Part of a small language model's weights.
Size: 13 layers, width 256, 4 heads of 64, MLP 704 GeGLU, vocabulary 613.
Architecture: RMSNorm before and after each block, tied embeddings, capped logits.
Training: a variant of Muon for these matrices, 5411 steps.
MLP neurons of a small language model. Each row is named by its layer, matrix (gate and up: input weights) and neuron, and shows model dimensions 0-127. Each number is 128 + 32 x the weight over its row's rms, rounded and kept within 0 to 255. Numbers have three digits each. A neuron's up and down rows have the sign that makes its largest values positive.
A block is one neuron, or neurons of one layer that tend to fire together. After each block is what it responds to, as a language model described it from the Wikipedia text at the highest values.

L7.gate121:203103123112117120114120207108156216141103043210166119190111138131115097128122115127130133146139132124083141109134099122148070160150136155111098112154114175151071074152179149111080144146128150146138159067134136114095171129138085085132142135136119101154115081146142185139104111120128142093086076175149103026068105071105147137137159192154076135147134122153100116098094158125102177093114
L7.up121:097087143155109111141146130079075146145109179137176148051164101096124119061150105094121147078122080048123160119169075106142144132143136112058116076132131136189129112156164128174116117102133106108091130182116154131057123136179091136134211121129149140117081138134078125149094132145114166139135086130114145158142095151116153166129087147140090168072148125103120189107162151144128123121100
L7.gate215:139149098088125170183103170125113171131141127083221148075129136097120119134097123119048079104129172135154122141128152161124184150137110068174173134130153128122172114165130172154105165110155196095179145139112106131126082128163106110075162078118196149136176133118122113194129093112171070151105110093102180172144076147122135137096123138121151052169159145063084128127101162173136106131119
L7.up215:177125130156130156100065122134118111075135100113119090139106192160125186113153122079131117025090124161125120128184162100144089100154133168128076182190112095128128124121144100172134059069087193147125139114092124168130159096118107160130164160131092120153124103135100133151174148123103128105123094137127106120093149162125145046161143173122199157107068131168139105117056093206143115135116
L7.gate232:101186064124116099132064119124128128132094163137143135124108156149129136114149097100127126117122136102143080099085072153157096146172137149127112074105113123131143128092176169120158187203209130094111126188134085138116117097141156150200177169118084092094126120174188090125104178106204095109133137161136038144092085160139124109101186134163166222080201142073138125181109115101133139157135
L7.up232:166099119137190150173142159177168143138085187146188134131146140071111194123130114129111098153126079112113144104100131085097113144108107114153120134155180165117094212188115107176088177118167141102152132161166119149100147164097097165136158172135100116145169099111167149168148067078184110135114084089103145124104110128195127116144211127066137105176077088163131097184132098132139101135109
L7.gate445:137094110144080111113126092097125122162091119077172105152125163078083146092148137137109087137113127176106167160124112160115117182186143112139146111173140120071130104126074160080195129166134148109139097131106108123112095156152099147087149085115115152077121121207163133173071142097171121144026146102111096094039138153071144104123113115143142077147102094106102118126130105176191144107115
L7.up445:120169121216073140207152153173085138124142113068117123109130129144135086105117101139118112125100160071187131089075159145135064110174133123145129140194179145126134146087139096170152154129118128076120124137130109159105132096172131092041135210130124160150145149088096208139072139136118059128142165121141079162127094174133128095139093227087158193162129095131111135131130069073110173163132
L7.gate535:088086113093150092076115106097129172138116120088146104112113132176130106107076145136102145105067116133093109162138059123081148137161113167103129153100159134110106147111167081122112092093106126157163152142168175162104145161067120136108146112125115081140087098073182105177141121032104099118168093087090144154114142151132222096111149161124165113108092159119149110158097163087147121174103
L7.up535:197093161124195159120118097081098100184091107137130154106171115109089132153133174088136167099105104074168110184132089173140087072119118111091099079094164103116125151112138149143147146131090108094074108156097215128196217149165151156151077157164096131132104143140154128147138130091159109119149124140098122096160123126085180148086099158167106125164134066117102085109121190145129135129121
L7.gate554:152132085151107155101078160135157116134101121105099148202086132202138128148123149145134090165145035129127113113088108137145103156140140144085146147152173086129136139200126121139127166184120164079173131112136121127106127056133129139142111156147093193118150106103131136148111135139160099164138130156128081141092125131074204101196166156172122159173078147107109093113105133121163045097153
L7.up554:130066161129099122132060116102107123162132142103132116120135091108177121199109146133132147120148173075123130104087113113096165130175078151075142134134089173133113139138137138070140140179181109182103055095155064091175111130130124151142146170110088130126149051128157138136152137040127141089170081144113164098132178134167109098141106113149116115152035122075111180137091116142144150117192
L7.gate631:117144193128121106140135133100164148161090122161111175141139166180167097131108148122108109121089160107118104193110073148104085100121162098099148141086073099161062114152139123144103111112163135141094125128170160065146116092135091141110172143074153149109176096124135110142098168176140141139080136214121084176159146142139161043097132120215127176171148107061093122159172143147079166155074
L7.up631:201138085140096146090143110152137089141077143138123143118135079135159145098149120131158113121096072104122188112073139170089159132141100167127104141094164145134139130141128200161126160113093118119139130098104101124156152130117129098134071195086105088151193125067118128113186156149108194122185059116141104115171107209139124121142175172178115149113111169116096172131077126109153116103117
L7.gate643:113187156146140137165082138146138163170106157071175133089125124093134097107134135167090113111084050155194134115188114115174130113075166118102101166167128113154081131166124131175108199127080086140181102176192145098116110104116150126098127127117103156117096137206142197150188158072151079170112147157129170112126180144150175118147097124089131152139070132129100172123150089160135110186111
L7.up643:177102118112136105100135091165119112154099107098148156156099079166130135124118170139113106171083087108127150122158155111154106105131136152108116160074147133114089176057114170169106133096075123158117138141144136135178081193054131073147135125220078112121141147146143103093126074087123085125106103074128095100152158189105166146090132105170153142173074120097152133148081167116095128182176
Responds to: Opening fragments of words split into several tokens, mostly " th" starting through, than, those, plus Th(omas) and leading digits (8 in 82).

L3.gate76:104107167078154173136107131161156176182155157143152149089169131156190144132058125178100081089110139142120131121139138106113112126179110169149171116155190154141174152105152097157120108158158172120144132146162171069069134188083100120144177171121114117091102164104147112109088140106161109189138129096079121143084139135139090083113119085096107150194121192110138172099151121133121133110061
L3.up76:089122145096195135137118175115111043178108139108079115143135111150167148119111113135132108154178124142142114144109120094116106159133100124075208137099103156080108124125179151136118176108159094114146129182105106094129164143109105106144136179105069074082123163070086165098133156109147153182141120125119110156148122083123098179179172082073099164153084148143125193181158124166178122115120
L3.gate105:089097103166141083101140145153134111100145172093100097103090135047118194113135096091146139091164131093081143119119147107106159148141051133144158066119092049145082099130099129134108147146124062169076150149133138107078120148114119098128094153170103136213199181134136095119138143106198172166103123097159093154164148115065133122110154163074152196084185096099109121091091125156145113133114
L3.up105:099155099089131143075106140123106138133157140142168119171173151148153142099078118120086179097177112097199130164183118127080072145137216150157168154142100094213089196165154110139134154117181111163090109117149192161078103116130146139172105163124115110124119081078108142138138142152185139173137133016169098147100092123072127158162128169127052093062111117165098125114185087141143153169164
L3.gate145:124096104191110176032093109149126169187124164150174177168123128128080128125171138155158118100107167108134175139171134160109125151106123151129102100101140093072186103140122137145118045102193177161124154112079138145148141119164147085177133132079104090149096123109177160157095123094111073146118120088078109129113164102126143052089090124122134080160194087079128107087084116121170145148123
L3.up145:095159110142133141162102099139099140128147185072151121122089095125083117131102175171165180157104133174116149121099178135140118045144094111150125121123180120099069079127138165135077168154109142115170145134152113132184174119133107123161161159139109121117127144126123137125098082109101142154116103118152119145178136139148141198075127104107153136095113096072109154077118124157138145142168
L3.gate379:127157183101125113077097125070133046185060124133130156105072050149165136178124086125109141149105076088185151132105100142125158178120162147146106144037103060146120196147090153136133179091125085103094140130134136173143141148144116121087127152152121112146191122115122123201151143053135137098123155119133137144156095139193142165097120111106196165089108078103096118065105160124134101150114
L3.up379:121134199124183115167118152087092105138066179096125140112145119096158151139084179120147158085111122166131189080091153122192150147117133146156145176142125123115149145153128066150141134126159158105128124100076128106205090123187164091114149122192142147171104178135115151200138104135153134107135130102139086125149132209093100142136170173129143168136089118144083135048128139149151100087129
L3.gate476:122085106083126127143117129157161207155144132119077132152156111171175147094121111136167144116162163100098166112113111099125109133161165099117112100098157170108076117103101164161066100077140082140165120132158114100181205162111093114176141181108095118118080153129155148046050112101085140151132175102133060132112125094159155135092118134130140159091138121131096212105113105118148189068112
L3.up476:121041128100113191150103128189113123176104159125129133176154197123084026085099143152127135103100116174117104102129176082110145117106124178148116108176182105103127182138062151161228141071153116104086133116167154138140090100097161161032161109132116105117124152112132122081162138110169164164083163107099171120127111154127113119136112163158170141108128103171138129092119055114085111126146
L3.gate573:097147091190036143142156127133133131152101132126196143053127123140134149119142140146171093086147098122082114171122110144186109123079174134177178116086145124129071101125145112113080175158125040054139122092072151151127077132201133110147117130084130124156121127127229106108141172124142129127140110149209147118140151123147140155119106164139094114109126113178110113137093156152101196164135
L3.up573:171154143106098106171171097123153073154133170172112111112113082081096158134097089099135142084145156136107143126126126099103123145086102164111103103165174188121158112139109177151169136163122100129158075181126097116110107094114100139134094082180144167134096069157077168110142173100134117135135155135200109109156138132109061094114190208101132119126128161080065167088131183143151103189144
L3.gate609:100060085139100146067094132099140083106058085116155151089103136132160133103064112084113107155135075099113163106173115172100079124127096131123162129142127116169189160112145114240070115121183141059106096120158072129097171068140112112137103155159095118104134108155151191147123056163163155182159164143106136114081085141133115082149171123110162130124184154127128162154132095164142111111178
L3.up609:121166090141155078106099141151178139141121174108159078087151122119119109145134156138058145104171198057196142153120102129132149067160163162085115089163126034117081131070118100103150129154139101108153146166127101145130088097156103100108176097127120113159097149105114082098089188153130109140145123098190177093142198167089096114108168138141108139138115070187118190129136110147143113081089
L3.gate630:131164100142141129084138135152131079139093142100136202111099149112152115085147121068128166122113123101154170153130116183138153154145119118130115136172127070094104114096071154143159111155092123098147147113133122168120146077119175165132221130149174141211169184118117142093167110144109176138116175162131164150155076092129078148106147113143128140118136147115134115135098175101103172075140
L3.up630:188135129111155114102145125149198171163151160104130145096133175069107165137136121150098118108125153142157179138089144175200086162133129119121160150173179016128113123141087163119066080119123127105128154130112124194130116108105176171170125103077175110164139171151142067142113128152107150087134105127102132174119117122148089139125124160100148179133139154118087167166049154058159209124175
Responds to: Short opening pieces of a word split into several tokens, mostly th, st, t, le, as in th|is, th|an, th|rough, st|ill, st|udents.

L8.gate492:163140107104095185121130112101130108086159092115111116160061112099155149126144090091128121121184143145117104118095169120183140135044151149112072192151142138097099120108124050172134146087110119127171101097107132107150124124205129202125171117126162038084145194118115134177118135151098151111128175157142097120153089164167164123165104089137106131088171137119089131128180176184113144162186
L8.up492:118154032180144153135168071124158126085169120195152123103095144184123151134128040116187125125103083135173086164124126118139145128125132134136130149163073147135198116084102109102137132168092083144156113126121148115108163082197096111141142115120125124086118154140121183103207128129086105145143092134174105172166123120203173097140101080127126160116106125151102110132164143117126154127105
Responds to: Mostly markup in tables and infoboxes: line breaks after a closing |, leading - items, and |--- rows, plus coordinate longitude seconds before E/W (82°24′33).

L3.gate0:100106101087144090107162157156123151127169166179101116155131119141142182132143133180068100074079087139131082167078188138158144132148159119165136145146098149134186163125127129104118127099092133130150088097131133079169085124139084122106150103142102163134159091098179150149169143120112147085178166156134160161142143144176116173177131115152138141167076170121123083140102167112053166092116
L3.up0:106188118122150170112071145133103106215100075066170133071193153098135133130131114084143135175131168084123125171098099212121148145139174200096157141138174091114123125110146156138146059162125137165075136129151179100165154157087138145115075133134145152113120143125134058157145088121138101115137133149147168075161102184095167119106125087112153131127160101139176148097138155109125098178116
L3.gate61:140090093089129082124148099111106140066159132077097128125119101162122119080118138148117143189103097131172130117102137170133174160117129125126168080157171070109124169160119137113117078068109136179128114081209117078137104136185139120137166175139161155094135218108112128165075156165159128100113194172123078080060153157126127132151118104115133112141128196115136080102144132129124132134138
L3.up61:095149107112147106145101099148115151083111119203080131147152171093129119132163101198143193151129225100111161136162074183103149190108134126175164152096126130153101203087135123117147108129171151153118179132156181100118147148141118208121104132184118186150111112133160182135149108109104121147164120102099125092062142129097072110107091111142129129141103108131104095136122108171089066155086
L3.gate69:147079077105121070169099146131160056169119120100115180089101106125083107147103089133166156124098120139105109059130183124107153156146132115149101121143095095109124184167164149105194120159179115133139146139078134090100108087130151081137129112094143179132145184110116158088089164136085147123096084110136124079072132134113143126159114109115107130121118091070144103164117104144107141163090
L3.up69:095092136162133142176184131139159122088147110154119083083136146089106111101122099165104158127092141091130160161107144042201127155101087173101092046141136131097121145154140127131153133078110135137154134083098095129080103126137123145109096178137141100149119152143078076132094183192132175143128161156149112147143109126099135150157131149121161127127143126103127115150130181122118143161121
L3.gate109:152134125107134103124128116122173143145167161121128106134141166131227082148148116155107094142118119101148132130112116109150151165176070127158139142156136090102157141161160148082163102123122100163080115159088120127155155083137124133117114150100170065138153122123116157157055106131094175174186174134123133160170145187086151164121078168182116082093197130084110129080173152116129154129207
L3.up109:146099191178085146202145091138109117134104125084141133160119111141144184161178158183125112164170130114148136159125176144141200188122092116153141115132160131142144141107128119105097135104064098155133091120134063133104157100125149111114191205093168126091146130152103160141103093160054185186182105104113094198132160187166111173088149123157098122169195125096132145125111150166150152142161
L3.gate121:165142133143129064130124146132127141088159135112121155136166186180103118136143151124145138124111148059147091108127114133073159109100094151115132124132169098135062138088072187186166172157127145074140110114148135169103161124132165114089136150129089133110114154110153138200104123077169123230117130132096131179196176116059165113145126101102114120115106213079109167126148158092114016131132
L3.up121:108140124119162098168152132157149054180135091149102152164181156161104120114178106085133145154119129069069118123145136129117192120119105140139123178106180099125069109092093191107182145128129171116127095092128130132090121127137164117152178097137100187105164124149101152140127092123149151175106156143080144164165172152109116156104117166106104126109059194107112125159154149141139116128165
L3.gate179:087055123091129144139140122107163110154082125099120177158123106133143087117122164083135094127167161090115186173116115181128172131148126137075124149136090100095108150142093098130140125157163104130159099139129125144104097131118093140122159093191107114126133166137112088099113129114202037112143055167140215147139086133103121110129118135119112121092144160066069165152172129146095127115126
L3.up179:099097155135100119135102084143172102121114121124103080161148079122091112110198142084120180181138140088136193101102122115134139166130151168060149058099135138106071141161124141136141159111150146126172105163096130085106133120141143068139093174176130136155181110152124103113129148050188083098134093217112136123113115087039169111152077129137096192167139087131148123138152059148119133156160
L3.gate334:088081118134120112142104163077201135120109115110183147146118162201110172141089107163097156125066118098106151133134133136108166159159099137086126144131116074123144106181149132111140121121139137087201172180121117104102042103178096205141136097082082100134150122090120144066112166067123155123175128153116157171096118090087091110121098153186131118120071125137160110176165143101119184180071
L3.up334:120152116069164133149119080201078055094124175181139099144092066161132123068101061148149130156083136122160133129136109112143128131133128132177107131132126046152144144118108168136162137105170114157149146188167186090135104090196189187154129114141133129168118087093107155119048132163131089144121096140104149101129108122164195113128095153098087178115122122120166174155139100087137133128143
L3.gate372:129163096103154116157121143139186108079150144138083109163102089164139147133094130116178116181080131120134126106101167075137109142079146159144150136158111105136112191163087179160144180105129118155154111115131061125121130130138069183208109159127080165179154111129056097088153070129143170132154088114135153117117149114125207142111091091134046159186087160143069210121140131150110101118118
L3.up372:091124147082127117081111162149103063080131119155049112143122107103082117134119085046122179178057153126139109194105077154153142150117099144122189161102148114157132111153146087126108110112100121115136073047134128118118098105161058128080095132150125124123119175135151099109149111106097150160149136139049109112147155196128166106145157152126108108170194139052094110126134129137112178157105
Responds to: Digits that continue a multi-digit number, mostly the second digit after a leading 1 or 2, as in the 6 of 16 or the 7 of 17, in dates, scores and tables.

L7.gate139:085147140123115169093074161097097102165172109133137107134148150115172160133152157166111126138120024099151099111113129167086117154082123068190129149099126081153111146111094100142109123112093146082149116151123111129088058147110149125162083100126110115115155148130135115165130148118054179112121100132192165129123086139152135140142160110110105088047049062070134110187214146106112126198151
L7.up139:141158068166135071085133146109164154178110123122159178125143113161119170185110112121147112124083100157119201078102156076127155092149127157125118091152124105141119105128107084133099208137148109117048164098137106088097101124123081134205111159152110157106092209081186088152116136109148087166118101117133079085178155139172141115104100028158156098162118176183111090097119124122150162093141
L7.gate226:071121116161115150190161156127162106086114100179195114119112108116129119206145115078152138112076149143128137175125122163090107064116126127148126157147119160128135123147100106118121118114130021120123168128140087108174069125130146125115082078189114116107139119097130074143131108135175122120114118211164142086163077114121208121136151118137072131145143073105126141137105136059134114209112
L7.up226:158131109139056077120114075144123099129164098141153182121147103091130147094125108117102134107094092143167142138148081091098070076162132155066107091108108149134117086102116119144174096112085130144090119121087147134174103142160134106109146133100088150178166107137133108126153154152141101109162105159147135090104178110129130153120138089137130154169091165168086149110113128110163182146139
L7.gate269:115106101140061138171130094137106177115196148155150109157154151080140064137149179080176161096157093133182101134057112103111133108151102131149123119187060079080068081139096042142177061179085111129117130130160135114165094160135123054066142164132107097119152182149139090180210048072124119114133133132166055074110130133108140121116151156102106106125119133144118117146141133093121129153113
L7.up269:061055118126163158087171124170120142094108098109149053112105110100069083159130163149119109110068126126141142155120117064180123162133166133159084128077133203127142161104091070130194133109174118098114156121109131121093162104162127136184102100069116160068158093089124174188117137143128173057108126078160126142145111091105089121149128148179115105096068152139102140140104093182138155123134
L7.gate279:109160194129099128210135204123178113141184067116084121124094148138179127135153148107114087183116097106129104109067147108085097136097102133124159148197103175132115161175128125129058078137099174148077150175100167099151144135132137113156138148130073118121182113184119100075135152153156125148114123127150115097103141115132059169167124179119128137125071134085129110162164110139125111133084
L7.up279:179131142110101113160100092122104114109163048151108120114080070110145111139089124093184135112167109090152159127084111190095127048118125192117162169198123089085164129123174096193174134133087072129098186194182203119106130159144134119164188077102117161105141125111093136097173140095165099161125066165189112126168141160155159137162148116167133087094106093104073140097137108132128048122111
L7.gate325:180090116144119144162130138116116111124069138116107091099164094128124133173134138146143093134158125148128194160092115132157116129110069101077145097110127070085133073137088177194101190073126168087101094077157084099106133096152163170129109123201124187114103128112082136166191201184057134097152097161119120137102147089185079149192183094086135112170158129157052095167113103133083107133107
L7.up325:086132119140109098175122131114083149134082143108118133106172150178147155108127155123154096140157128150179123118074139108187150146113208142200149099139136155128152146145121109148083161103138094096117137113116092155130115166115197127064105130095080056162070126064169124069078085127182119145100128110130213102173148099114171122131098110155066165125101131094112169079177164166153140139084
L7.gate382:096106131072111126098121120106144110082100132177106116099135114090121109173101122115149158093086132121180105067077155144160163127148174046098125160154132104120102090126166131111111150156102174170100114037146122080117161170082102109114112113173144166164173195154164156158085153115137146091148129113185152135130122152155119122129158104079154102103078124047127197097119152135120083116113
L7.up382:066135103130174088162121164122066155158157165158137172103185152097099170133080142139138137109103168132105123103054085145171158145127147082138117098114197102135146109165173097162079131135115168204170096122126149150107144150078114149096151146125129080107201102113166056129137098181069143127123139161169105089107146086111162150169143090055194177121168112130134151141077211134134157144141
L7.gate544:161130096117155197163108171059107100139124106070148129151156098131137194093141124138098115091088109119142101119132126077135153125090157137149132096079117116151076150112176163145153119145087136110112109126193095100121064096086067077090064105099115107135087129161162136125141177134145099146083155057110154127146084126113120090157119120161120098154146132186138077133193124142115152158147
L7.up544:155099152125076058103103109093191121114137148135145150163100153130117181104129113168084178075151102088169160131052135144101086142131174155105123162104136101113075094085124136152135156055172089101194175113178119124115166160160114141087128112115118116114126154118124132177121167117153174110125167142140166085126139105129173128111189168151163136095135107172097200130107192060108083153122
L7.gate656:172119131130193125109080118120120212131155189125107108119154117175116181134188123115161141168117150124120161200129133159145149125134179113104157101103145077151100156057126150053142129138126128153150131114074146125186139170057120202078116129123187108128147099114154148103141119096124135101149089091170144119173139127144163141105136118115145080156118155123065110151185128141161116112100
L7.up656:116135154130158162122161072152120116101123121097121106184140124073092082048125120116102102141121156136165142193118120135127105115129071124141184131141133126103113103144064143146123103088164148139080097154135114101160134139088144123068248088099144152114127122120157144137102143184107108138132136108151167108159139117155130133098111085108164096104100151085145075115163076150142110116149
Responds to: Line-initial hyphens in Wikipedia infobox lists, mostly before • sub-items or Website; also mid-word pieces such as com-m-only, G-r-oup, and the after at.

L8.gate419:160093178152109149081096065133119136080120149076068112144087105165146134157079129139158124143085148114122111118113165140101120104143131175145097155162106101136077159103121094121164136119153184117073098135181130115070146116121092113092128050180095140157087148190101073152114097129131128140084133134140105161156078103073127120093074127103137087107126142087129134136130084152128091116102
L8.up419:153069111074102114105137125099127114112117119109128116110122112081132143155133158132150062074156142112121168119164107183120129119079145018101163135145174115114126117138110145135141126092096130098120141110112132085111105152061113123053118062142124183192093122155079111145064154078110155154089136160138112138109168119123128087116060174138179095149164191128057116118082108200119135079179
Responds to: Single digit tokens within or starting numbers, mostly in tables and statistics: scores, money amounts, measurements, dates, e.g. $1[8]0, 3[6]1, 2[6] July.

L8.gate648:094148140187143125119087122088130175155093177174109100162129133131217163137083174120105188151084158149157139114202062116186186085129118129116173083154138065140142053088130127143121098131146142165125144143085120150110085133143161100132154131094147160144094076112171109088145068102192101112129131065123132099164062143120102112103147141086151181166188146122101098112124101127130156109105
L8.up648:143182142160149103135167136142071120181127148128128071180130148139167103161154074141164116130125187109149102136159123128132126084112125170102090070175104159145141113170193207152170132130210173148072112050117100123052156115099150147170155068180148127151148112121122121134106093088142105068046136082130158153154137166165117138141124113118127119138097126097165054128086162132126173087115
Responds to: Short opening pieces of split words, often at paragraph or sentence start: "A" (Although, Axle, After, A graduate), " th" (through, this, three), "o".

L7.gate204:113079094121096078111180153147178136133130109126100131131174177188131101091100076132086065134141178138171174174141156142103102145089167115116115140116159090059168150106194095110111126064067148109134145134173114165075124116083119158111094142122111149125071068142133106170068143112154124143096120112167126149130149119140091141071111138059157109110119146091085102144079170114154138154169
L7.up204:108133123136159127138130110114140128147136096115117126082253135174137076197103127181122114199104122081151144128149031141150135099109118130114098094117152101162173156116146080213137136152152100139162123157183144058124094123126073159152063149086079145151124153173063121065102128147133131147110169090120096078167090159102136093084128141072101126158158124062173133149115168159107109100132
L7.gate298:127164146115189098177169126073177146107171116067153107127060116081123101126100082161107122206150144163135141165128086090123158099083101157170170167148146095108086184121161094121127142079133117108112125141104062121075133107118095124085202125098127103176158118123094098133166146147172192140140182180142163056140136116132207159183117124204076076140110176145155173151146146093153132113155
L7.up298:129141155161178156118115057193149103063128077063127174115156145136163182146141121159124157139105108108165179092126115093097100103113131154098154163056131113130109179082181179130113120143072132182118083152122129166128145140132149164137059072074197115134168102137135129062087118177065151149149116151113136156145134086138162098068146050075154082116133117112116139193111121175122078121181
L7.gate406:074138098136117143093113167107186154121196142116125106093121162151079085141098042181146113141132167159090156078137112130154168134133122125088145123095116106178140147122131111191130180103117162148141108153069191089154143119106122165154113078147115111109131168118133166122073139120085172166201089120078150157100152150175130154143161133096141131174119076061176112170198149133101087100163
L7.up406:122155095162151099136057126109142166090117102077127122156130102122150113135147119101115170164139113087112140130091160093144116088098085201129145148101130048130139124105187119129098142170119149136117142156111091147119078104169098132128119095100082135130105105108107183158109092102137101144117128175076135080126134203140195148133124095135129119136166124162144123181104100160085116128173
L7.gate454:173141167157165134169132099089123126194138119138043137097172137138135135165125084090065076106099172097167168136156173114107150168133146091163083131099138082083136055110146156176070107084150126143122120116133149134124121183130112172122156090067119103184135080155075147118084157184136103133076101096179115148114065083144143053186139079119129157143173160124101105133119137131115179136100
L7.up454:132119158117105148181165107130096057111162095138160145144159129068107106144076085068102159136062099175212097155160144140169163116175135140146049116137143176091146119090080168136156158143169122122129088162172161156167108135083097103138075111125106094096117147118067096085107115083093117147112156124136087099135101095154165141113182088148155100161123123058163145092129150151099156091154
L7.gate513:126130096152102130136099159176168104179155120129119136180139122179144123141063077116184071123098100137179116190152100159132155148186113141101115193099162110132115187068124111178086127107065096043169083130150175160117133127088178093110118102121154141183139234156138059091126140079188153160141102093133066110148151107165216139086093160157073117127124143122098109165123148157108117125097
L7.up513:182103168112084153155198084129156089164124148056129128143144109126101144133137045125095176183084120082128077146131111110073098080131160195169111116127143115146103193117194161147205072114129161170129142213138153119158122052178114123139116096146134148111123157180144111102119118130151153162137085122156114069187157080117119091123122143153155114094107085160125195119103107181149133102108
L7.gate517:081174119159126031119166128117190108105107126106125049158103139132134179190130098126094108080168138121138142179125140163162139147127150125145152114193133144065153170148144067170182102201133133142119064168146202129136094154125157135124068163123154143100147090102157118124151194164079158155144146166114143119089086138131184166106145119080116128094142112181184182130134163173120109165161
L7.up517:150125130139130097143170145127184109095184069115197115118127162091101136108097139128112058148116140072172108158154129105125125129166114163132122138114097131044156140060173093117146144129154168122124105157129130139100096202135171071106140188090142126132115138128080115132121162155131088120104114203160137133049074146134114074160113162091147154137116154088175155087135180130156045123094
L7.gate610:158147145088120116116128078162102100154134141087178108108168121161121139164184109103175115142135120121133109109146078138173098125163060140187183078121115086116078051128147154093161097102150143116155172155110142111143135122087090154095082127172096090118020126170062110189076159129127170125133137097117118166117148161166130121129154101133112211094136079111138150137107093165118160138106
L7.up610:131116091085182103124127083132161107108113182084176155159122171118058127126114068083137113128120078143174150146100077194103161147150105169171155137106139149145166077076136137114136119118170118104055129147137091074144082096064128151076132095153131137171120191167081150143141098104134149115141086091153176153113137158153131131166124125167151144154129134098094102079109124070085116141098
L7.gate691:117146152121162164106181150128135124157109113131093127083171134156106060140108136202142110045140070110150163097095084117121164115136171162110096141142105068131171162110120183130153097154115155176067116100157136094151108134100151152126138211021052139105105179124102059135104136113179091124074108099107111144095088112117150138179148083113144134140150128104123107163066149107196191073121
L7.up691:114110143173159103162140138103112123100102092120158168133197169150155123047108143166149117179152130116103145117148153150169139155066148149135150143136089121078061096146102072175094096089136091101142132163132180161117150157109169119111141079122086119142039069146145137128090126095138147175159102127129150152151149108102108075114162153171121102103126089122172134218139173182072158128158
Responds to: Single digit tokens in the second or a later position of multi-digit numbers, mostly 6–9, as in vote counts, years, table cells, such as 3'8',393, 1'7'66, F-1'6'.

L3.gate25:122048129146141098099119105111143127132097163098062087118161112097117139088138061107099121173122128124124095108164098145102101125127156190124167117077140105089188101147135143091124148134112136101097134106136149183148188159091210147101093150164101106119106116150111131093173089109118098095134136146148148134034173162148097121120113119172107067127133114126177156190113116118081092099102
L3.up25:082130128121064119175158099125128064126160081067133149224151070115087185140163124135091158093103169134130110122164158104140140138085133100114109063184189128138153129183127094148095092110110116140113143118101160111060100106123113153184167163145074173178111150073114120130153136087095175117164156080034137162097100162086162170093101137130119144153095095160135159136137152055171102167165
L3.gate74:121153085094120076111136127099196125157132089133136160056149120146171121155106173115118149122160155098113154093170185127164087183173135077149144154171156132081125157181179088136116102112122066096121064073164128127114127156045093124129062079066116101060148106159163137123121121105132090190188126144134110053127160093055162112120122164119101140125109139081169141150181089131161130130057
L3.up74:134146127149098166122123118174156150066112122186077149116149111128159113122151146169074129127171210124089181109154114156104067176117118104097118093104160109137079066131197091136134099117110066120165113121142125141086132128105101092115086155107123119128140127120184172106130095093086123159105127147111155102175144126118130114142159183075111072154094164097138103214121128143091148091109
L3.gate136:100154144105109050198121159133145131096106101107148172151085161150193083125136149161134101109181163149094189115148149096162103158131181093108133114191127079137132099129167129126126182166130139163131054163153139131090133154056185193142082152108121130108131132125110113158115153122098192192127129159122054133125111130111142142108073080166161094158068120153163117189150153123109152140135
L3.up136:134124099143146127119120073124132146126152119145134134193143111179137144176178085106078113126122121128171154081108063138126153080101237165088136121156186126169079056145068136144159123149065143110192161099095145133177179086156171079103162092108135160172106133150186099098167143166130116111089147167158137117136093150139126113145162156106192092102155147164130072160166155104085177178203
L3.gate149:133092119170103146107073136101102117077101116122098120079130142130085117140107088164104151159124196181133177172099152114156088144115084122089127123146085106113135128170120088155130132155218149142156151202160184149131191156076107103187084094067071173148111116108100149178124155128131110133146117178148154084150095137168129138167124110163147133158121078093139100134049163130098074121118
L3.up149:131139173143151174142128166082107101144171162111161120100142172154166079117162091113088124202062109175174184105138143098145082158143095098124132192111083162126111139159094080072192111162175134125167053165231139125082158179154135114160156153118079150161117124116105115140164151135119096084149148139147155116151057111153112147147098132163091131123126077105129086075111111127128129100112
L3.gate370:188087148147111114081133132117078138100117140133109138140119101129131158072137092172147144149129135186149130076069125128141166123116144123104077120165172117135141097182181143153121136181167127099169165183134118132114167085134124134091157093140106109109135119151124092171159160129128172115130111163141162146065107101146161123130087117148083086211124157175160137115123131093127100148067
L3.up370:063138128164107154131101143066084110133159089122118138165158112141090103138162097168194071111148128132095156101093140120117169151102117136188127151137154173151087155113078158183110108149157111103083155166135110071095125163167131180125111116103088134135109116085215107172125093122127173115093163114158106134108160160101126135137082104069132118100126119157126139100131088120189067160128
L3.gate451:156050127117155128183113121177160161117145106124098161140097126123097167132119095123097140169148185146167190102062148117106131086115191109205107146156137152108164100116151152118078181106147164164199144164134143088074127143095183097061123104089096162130147133135103158176103118101167146106174123159171083122131140101143146113165108106151176095181110108128125103170181143098143115123081
L3.up451:121166157100169109152126092098145124141141156124156152131173119174163126048177041138165093129102154123168130120153108095140146135161134164132155164130146051105184169125086136099129144130090112106105178119138111110130088132076125144081098099089167144159128125128185143121184172147179144062145143120115134122100109093123096111101084122140096166167140167152133047134182098108133104126081
L3.gate545:161093094091129127109135128080159149121118112112088136070148130107165140208196203129159194196086135162176150153106163164146113113124122113134125156127102066115118104172165130125120157151136066078160065150126122096171133147110106096098141122165186115144100154136066144115057151153129176104104167133171077209169120126181128067144103112134136105134155144083062122106077141056098126105100
L3.up545:078202134113071141111089151114127071119145159133155134173134122123131116167088105139103092112186115127085102095100090156144100122071144094103093103184151145146167091122124138196122165143177135157101154088125098049157099117128125123124153167116107152103125163089169107159146094188127145133152196178218143161164147146155213128115179150143103176142186121166166168144193117111176108128103
L3.gate648:118105134102148123110124107099182147117134148127107067169172108149141157192212107147111142146108120092140127128149154116097101114150086099146070111145206153152084107100096101152050163082082130145150124073100183170181087142150177161150113167092152113191122184114129187049134071129122113147103106174137148161099113127187135141151086074113103110081078086118054150105131101184098091095151
L3.up648:161124149100146127166112127123176114128110125078090110212179129115132142165151151118117130143111146113123215153119150115114090149107195154084121109156176131070143111094123153101179117052101193135182154084098169099121099166128117129126144184142110137156144146108143098136085133174160106209167099151148175095201128125162120181208129109078189153155131141165106122123128149123124148131175
Responds to: Responds to the dash opening a new bullet line in infobox-style lists (Density, Water, PubChem), and to the second piece of a split word after a short start, like f-eature, F-rench, th-ree.